python train.py --num_hidden_layers=12 --hidden_size=320 --num_attention_heads=10 --num_key_value_heads=5 --head_dim=32 --intermediate_size=640 --vocab_size=2048 --hidden_act="reglu" --norm="rmsnorm" --norm_place="pre" --norm_eps=1e-06 --positions="rope" --rope_theta=10000.0 --rope_fraction=1.0 --qk_norm=false --attn_scale=0.177 --bias="none" --tie_word_embeddings=false --parallel_block=false --init="normal" --init_std_qkv=0.0357 --init_std_o=0.0 --init_std_up=0.0357 --init_std_down=0.0 --optimizer="muon_variant" --learning_rate=0.00563 --weight_decay=0.077 --lr_head=0.00807 --max_grad_norm=2.0 --warmup_steps=200 --schedule="wsd" --decay_fraction=0.478 --decay_shape="cos" --final_lr_fraction=0.0 --batch_tokens=32768 --max_seq_len=384 --doc_mask=true --z_loss=1e-05 --train_tokens=286300000 --max_steps=8738 --dataset="wikipedia_en"
MLP neurons of a small language model. Each row is named by its layer, matrix (gate and up: input weights) and neuron, and shows model dimensions 80-271. Each number is 500 + 50 x the weight over its row's rms, rounded and kept within 0 to 999. Numbers have three digits each. A neuron's up and down rows have the sign that makes its largest values positive.
Before each neuron's rows, "fires in" lists the words (lower case) most often at its 100 highest values on Wikipedia text that the model never trained on.

fires in: "s", "these", "our", "their", "my", "its"
L5.gate616:480489508495476440481507496586533509549592498502496534483568533415480474498428455445398529463468527370533517529517462510508539473403519576541418447507510509512461510468413491539430488529499486530634415525532418520536499445545528531416459502577413658480399548500522461529608505467507428474510569508566539600446413501502578627504532535480454486567549405372518549460519553543461465454451487411463568552487485485443473424443530543467504442478538445470455539542539495544544510438496565532551448452498493505514467487425576577540540409456465522546517603423506543566490437523555463457
L5.up616:456467537522573520555392608450571450482481548428466448565531570521553554457506416412497553494588538485472623457520521493514445471510569462543434466527501483512491506422488409477561590475535452455532481438532607546527578500518558397497450498468510458529490436463504493578508544462537552479535457382467443489464498550443519495464600359500510438454615394538523481512557519416468535516516493456441509532546465523504571468512530482474585445579464491580600596513444430550441496444454504495522478547512556446500394565509510520535482478414500491567479493481436454381549488427430549447

fires in: "over", "around", "government", "oberoi", "average"
L2.gate379:543540567587507498473494514463550564399493448508507483462558485482400396542472594425579593471485484589474494408610491536434521433547509507431458546551504496440487484502456504548445592512422479499466408548527537520468494576555457468548519570619583449589528480573507453481530640421468511391520533525596440554470429477435449516406497443498503450461481503521532485389474500486469479516503536459531466523461454607434514455470446489411502481410602546583412490618432512563458494470509514484507467488507457482450508497547511502572555447460444551516502505524463505554504489470393524511
L2.up379:472505508475479563559573484573530572522497441582511469424540544378425480447540486532460461396486429519598541463435474538465533534595512521479436460587496577478489502509531500489628498420506503435475491590560475531488513560536407401546530431488525463572444506459486537412494518507482465484486477410530502552557438482497476633508498534524510446565519496510455487500596481489564526460426407485554495507530561522463535624486489498483512472596491464543477515452510430510446412557420465539486569483451495452564467494577481452505552528604485566499495540510502472495476477652546494498

fires in: "civil", "college", "studies", "studio", "director", "legal"
L3.gate37:417553415586490537555465512485496502492575532510458551498478450546424586551497478550444466498482542406532454478451469557517424465495468490453475472462500471534522540467504549471478538538508564438535524503473492490499482597504511525435435444576525463508426520483414541512476487495578607449366597548567509572590554415520446443470388381450434476506482465583508556478622464560657546461503595443489436534602458454482535582512482425469474568495443515561524530472499473524470537462470395483428468565492536578537448532478605466427514461466515508478511493445497540463474452473488399537
L3.up37:455526533558440409473532480429498503465552495539510544478498454512544493508604547542410431499561585457463401472521447553445447495496441564456631486463541455561553520462563489464459544477370538521564496525589525556525403462544538454505479527503553516523439443490450466429531414461450546470502509508501520499492494541495413456500428501437496570464589482440446514527496536557555512513492475522483537502460542448494484557535513499515496410542500451474395546504484596476423553491580515619524651450565388564502512482514601509531478538425486437614452549516497555444533468550426518544

fires in: "chinese", "young", "well", "older", "territory", "younger"
L2.gate286:506520528568461453508459515482460529480541424554575484483555478461552434439506627479463475493514491543533488447511511581455486442476535459431485502572552490481470513491507483529472496604519532490498479424399521491593617422509505492587451502491550475534501538557493505542463457473501464513504518509453517574571519559512523530450531487520419489484580542540519506552456474521578540527537619590507559546519521586461459489487485447523503539497445405492414479517472547493460585489574514515542465532478502511515505500472551389493519520444500514440567541597376464492528526535575542450
L2.up286:554492540510467495505504518601453496468547504504543463422474435495503565554509514386492517565522584549400399491530551509374482482522450541463459535556557502496569485411483486519461548556569578560567557549486464477523486472532571570508512466547541496519427536541579551536505578493512476559432529499551542614491532560481453489531540536438462552475503569485399498475587500496581560469553561452507559530512465600472520477547479602507510522586601511389554556518495587553507586527502478527497489497491480487483468586448455440567484344556550613494568573523506483439497515484505533443

fires in: "they", "i", "it", "he", "we"
L9.gate304:461562569400558490540510424567468551492562504538440434530507580609497516557505464560452499514531616486499480498527421498509369456576462542604436527527495449440514438463495459435463561530397487552501468606503525475606424498505461501453446462546477582488438500502471505481501517483437523605529496473480559485514414563433449447540518465471467559540600487518523499488483446524554557528437495513485615454523563457478484520612492470481524399461585529465415525486638539536502445507482512432550513480482460525444544478503528444446553530486481531395509487459510516479473421528464512520
L9.up304:512550459403535515520509535503498548507493480558447430479468456513501504457440556557481443494543513496545559529488562487540445475463538481447445475520413517496513403467527507442533504441522450431538505502532481522545498497546539481462502461433440550461560474473535494537532411522577534506593481512500467531509551565474499523462500464516473624528445383414493438479486556519520430519457451616527493512581480457564458560496476475501423577511514441442478472508493470568624465503457468545577509382474473392391556660491545607485611561487413460569496377464463502515448414525468419485

fires in: "after", "during", "when", "down", "west", "afterwards"
L2.gate328:462467462574656479582504510578445495450457575513526550495494602499524571606449488485511425480464444518498449424500501539511514594440425498472464481568518472564483359505474492530451617453544541503494531535486468518566480518496502497469619485511502535586488451515454498544503509575492553553584445517520524475494424434543445486623520458518487469467436588525437523511422577514561493535551574551465445536419505538571493469434526570513540598493501432550562595476485470531558429498509459592597385483507488497469524493468594532441433620491498481572453476549548419491483529545507496475
L2.up328:519455481560524445647397551535436484479517574571434489489495597584485590514553547507465515595441531487506482520453558484581538457528522540462469513469448491487459525551401329554500510474589410526562534537492521556492523540528482512440535503580421565510507444455516489454467485553481473545517537532566479452491493434478462454508470426518520468485479509544558542514508520474565453581422483529543571464413490456445525375457497536477398480616425395512540524390476510553559518582497447555455465456478472427519508453507388523602551428567461523542450524527461430518498437560400478540

fires in: "following", "after", "once", "during", "without", "same"
L5.gate407:515592579546492580508469629580504534518606438453496455462496597543580509547577436524481490457457485499444497540512484477423504540537449501473500485544469478516507595338444494432443510498572598577494508467485480499491502513429476517521434503474572524558535531484399408506460508470400506576514465521506491479487478542500499541441578519557607518498559502464411435539516559535448566520530461565501445481484429529427491571523683571453505582431451462566441526488470472472515441570487516432592365503461477461469471561539553469506543496535506558567472581543543459461595450405424503513
L5.up407:458551422448534462544460464509529498541491445560481496440515479532462509537453431548525465353426534586549498442504527556504492527536506456532438531540377504590622512521547439505449515471492469522531434558620533460529575480458482488431534466593456503491572453437565490533538480632389390479465437475473511506520433517449554509505518435506438501445485522413512440535442566474464545466506463507490542489477523481631482500431557524576486558464462437439593460538515441517480449493510580485482466515535579551553462522537480511476426442427554467525410498454519490497523543531524448524

fires in: "it", "using", "its"
L5.gate312:487480529472578501456443499549443533483522546523442490574526514602461510514579434534448461444504534538594549464540499475443447459511468487533587568498543482529620430514561537525554529459513490518503529462480420524440492544593551440425544490507464462480488526492606466522408586552412468611464491505455564515529518479533546484422443499448417566516484432507492440562595485515612650421495519592450536496464474477466590481484536451400458448485554489608454428484424531474624575531540443416526539542487539553536466543551509519478470585454445426515379515439551520509436463463511585507
L5.up312:490389543506576487431426462564386479535503571460458491460395493530442547458491526489418410479543505479560496425516489535494449443556517503543466630459522498400477545471505466484473502472527513411494545442410485486535552574519543447552411489489581516500508577452568423480495445615391443505565553435459503553520523478470511515382513472449393504453482432476493406537523511509473543464573537427465443476489445447449521610430533401520488475510563472515477422435520443528513537549518382511516512515534565550436610529477537546584470535487476596550551515495501377484470568462501469435

fires in: "by", "turkey", "from", "to", "in"
L6.gate347:452518513619535464561343527420580512490542457453557587469493468541457502568574472380456442536459422471481521469486521489482555557470463500530506478474571533536393464538495466411513448529484453458519510463478445532556475457523524516565567403495483466482561478453623542543599484462503558485499486604590614409569442502460441466468506471479486531442402547543570515561565563523540539489441481436460571502503497540478527382464494559509485511425538518517480387471483398470584399439477401502496518532450559522483414504481430479544461553514409554571532433460487481535463434613459552485
L6.up347:491467431475513555478555409477534514606519489479525579511576476403623517487469560465505439461470551462503476524485533551572435508470518479461524516525526461507452479431546533638485495505504547551518546440456499372486474554519429475560488510496565567448492420450494492503524507432449437550527462509471531460500555426523519518533424471420527492594542479491436468596610514535521475495498499550489439444479539499496452483555437537487470447506536484459507453492436458502634477466465517438428452479518504466524528384449534556515512607475510479485451453478516494437419458514498539496

fires in: "known", "used", "based", "due", "went"
L2.gate560:467535422445585533437454634514493507484540535558452591393471425508490435517517629476527466481531485503522549441448561528444517454550473460469547481603485506457451568529514578496520467450455441471485527538482494592552524465603434396515462591507618513452456494494561462618522444439502528582414419480501452498572579493440428489448535514512475412541519609375569553504494516506623489563492497437466611488538537542569500573542536537519459528505556521539366548468464511534414485498541408456510570430483521550501545554479462527525546490506464414507523443457389457554478412557476523446
L2.up560:502527585556496475526511523424471601539466446474487454462560471491487490475539523465591573423558477450543584559504538548464467440434383524500486484437537503407595506488542477476570530412474473575503466464525519497475574502498491597495509433523484428494408469494592601507481528510486583502511480549521543490496575545442351524470492470507509488547439534513511485496507663564517449509538417485489536409484523532433492518471522495572493505518487512476584520434452542475416506526494394590435550419487425499495500364513465505443509424509466468452526518557509525535477409531433543588

fires in: "m", "ft", "pm", "mm", "kg", "cm"
L3.gate33:483508599484547571445443571473465532464574603568529521469449547479529513477569406446532576422479476460496399487538517536481422472515493515496485552504521450500470510545530414500541530508445442425543516524463522490446651544566528474531457498528534434542485481440452516514532510416482597441469547597473572620552360557523438427490401487480433403514532436502524525430559477507456517581453572496464467554446450403518542447499541482368488512396510566454424526515573475432511498463341431541440510499548511426483528519534470396537568498478468510503477440563503523488482467405452456526
L3.up33:548469550502548487453465444462408377589546468450527468435538552519502585520500422412459600501532513363555431513533472480400403492508376522507511475521545478529426476498547510580453514411514529494513494494499494520530540534568553566431540492516521519508427566462455454531535461515460557447502458482403529502524381541542464564544403435493526426554574405516587538467439466463495430545428524508443475543411484500485482533480496482443420405337548453477460396441569449591528497591445535472463486469524458492548487504469609436528503478425439521468387491527444553493555481469529483445

fires in: "died", "death", "ended", "following", "digital"
L2.gate141:452528526477510549585558447521460542543556522631529602398449463531421474542526425489460542466467514476546477365549556562543484532456485401528497471481570412464530513573474399491516574511540509511482509440588498418432405508445468535377582466519486483516576479506495443497467483511493541556540576506568561560584482499467567474471541422511537539486460497431516442537460527569474463496589543515541428570415516471409522452584455528544418536489547412554583529529551502494501509460511505472445462515466516486375596471518467420475486451477430422459393414404492456498460525529491522464
L2.up141:477544493605429457520581503583454459493469508542488506435546467452495433488516506519475562521451589536510480423433534537481483541530546509458579461450456634373544549512475576540517510474477522457528524508490488525435483614428525505484484489481547548514539587528539464407504496395443495516589515522527518459469509632449483461502519501528482500448422454429489490419471512515570429459612535506474493543467541522454473470477508471444565386554524479509475460479482497573466411475436512489529510493419465492514522498563566561537586476486454457553591480478435448441541588593528485469

fires in: "management", "home", "manager", "family", "marriage", "settlement"
L3.gate222:542435385518598529515482444541445468466515530498485431391525503481481428413478463557530397538514448526515569545484439498523570502533454520544496440490541476430437568456474441467535553476593486464514550608518503444445444385535477501451528432426513432513573478641533448428513553478516466536497544500448489581482515534552467456463509461500514532497542464516551651510549508477509580522489461520593478520512425475470502499551479405479456481514520501527490499504485589426452442503557525449489476416477534422439547442441500444467580526432491480511515408498536609467488379550520463492
L3.up222:480403471600492587530457591487493449523437499507535474516535550598439400483502435491478474455564459454516540537507464536576508549510524621463548491522550510510559442491479490447418534472557518493515480519495448490540523496595498472517610532527559493595453537513479504462483493579502529417529530489505482495554540512461538454472474488469511515454447432400506525593513495458526454571483504534456515466553406428524452537482544474475408440587443480487448491503579482568389446493583509439407484499357391522410588524602472520489505455445535516462492525553491569538496523458511387507

fires in: "germany", "management", "manager", "since", "succeeded", "election"
L5.gate557:473468469559541440582492475549466467462562490582653535584504517533553534385495583475529521556415478584503510545358546474485618525461533457480415503456505570542444511552396522561485503546601464469491425519465430552477495446471460509435544484614584574547548426394475483445441424550484516465496528495490415372504533472491568432486462534503506489548450469479435568494646505516520505536429461544545525513525469474541531486479511553446479430542524473548487558456433570482477515450496519515522448490499486499483432461539472425620509473384508443443604463562513414462545465442471492532
L5.up557:547444416572492474523507528540495458564546493471519609565514447385499469475373536506498580585407521591514401556497502619501551478536472543414446505466499499547573537509521497446524500576489577458519477591592531506502502562505517526521522529452474552563646550510440388417529454574507508479443578379526498604475471602448557542497549529544480537462522514546437531463530393453481594481449566537485498507451476481446500499500536413608530465562584479468488521502552495567420452537453542492444478459464477528521503567476507463510569448493594481529564496425503435470522555528495493515

fires in: "national", "federal", "social", "authority", "alcohol"
L5.gate266:492519450520546512453554446466575515414582499505494310498522526536541351484459431495456583483468509492495570506500592421468443531489473421504431406481511564591502552475454508486507422473399499575436495508520428483532446539488575524555516571512512497524429510461495574510513499519535536441483605410477430461483435521498455549483424514490484520500422580496535450452494446372478465468504402589482497559531512548487485528504433530536511380522574530459477531573502520502548465571532466529439582595493466544511438504497589523535460427513457536558494509535472395552479530426432505525
L5.up266:509515526420494438425523515610499527568511527467459460521513500507539357442538497494467518470488519573423500561534487560540517554483530400596567455487564483516588454426527479502531514407485466481546511556392567479554547529535580519494429524453455500494498523523535600462521445516501501564517508448485474460588499449493414450493606518499455563544441479466465433442482610509525433555502456454566516454484441485530512561495480480548514469507358505493506463565553565510427540460487526515483494458537496529499432508501483488544451506541447496456591478528537566536569477490497549535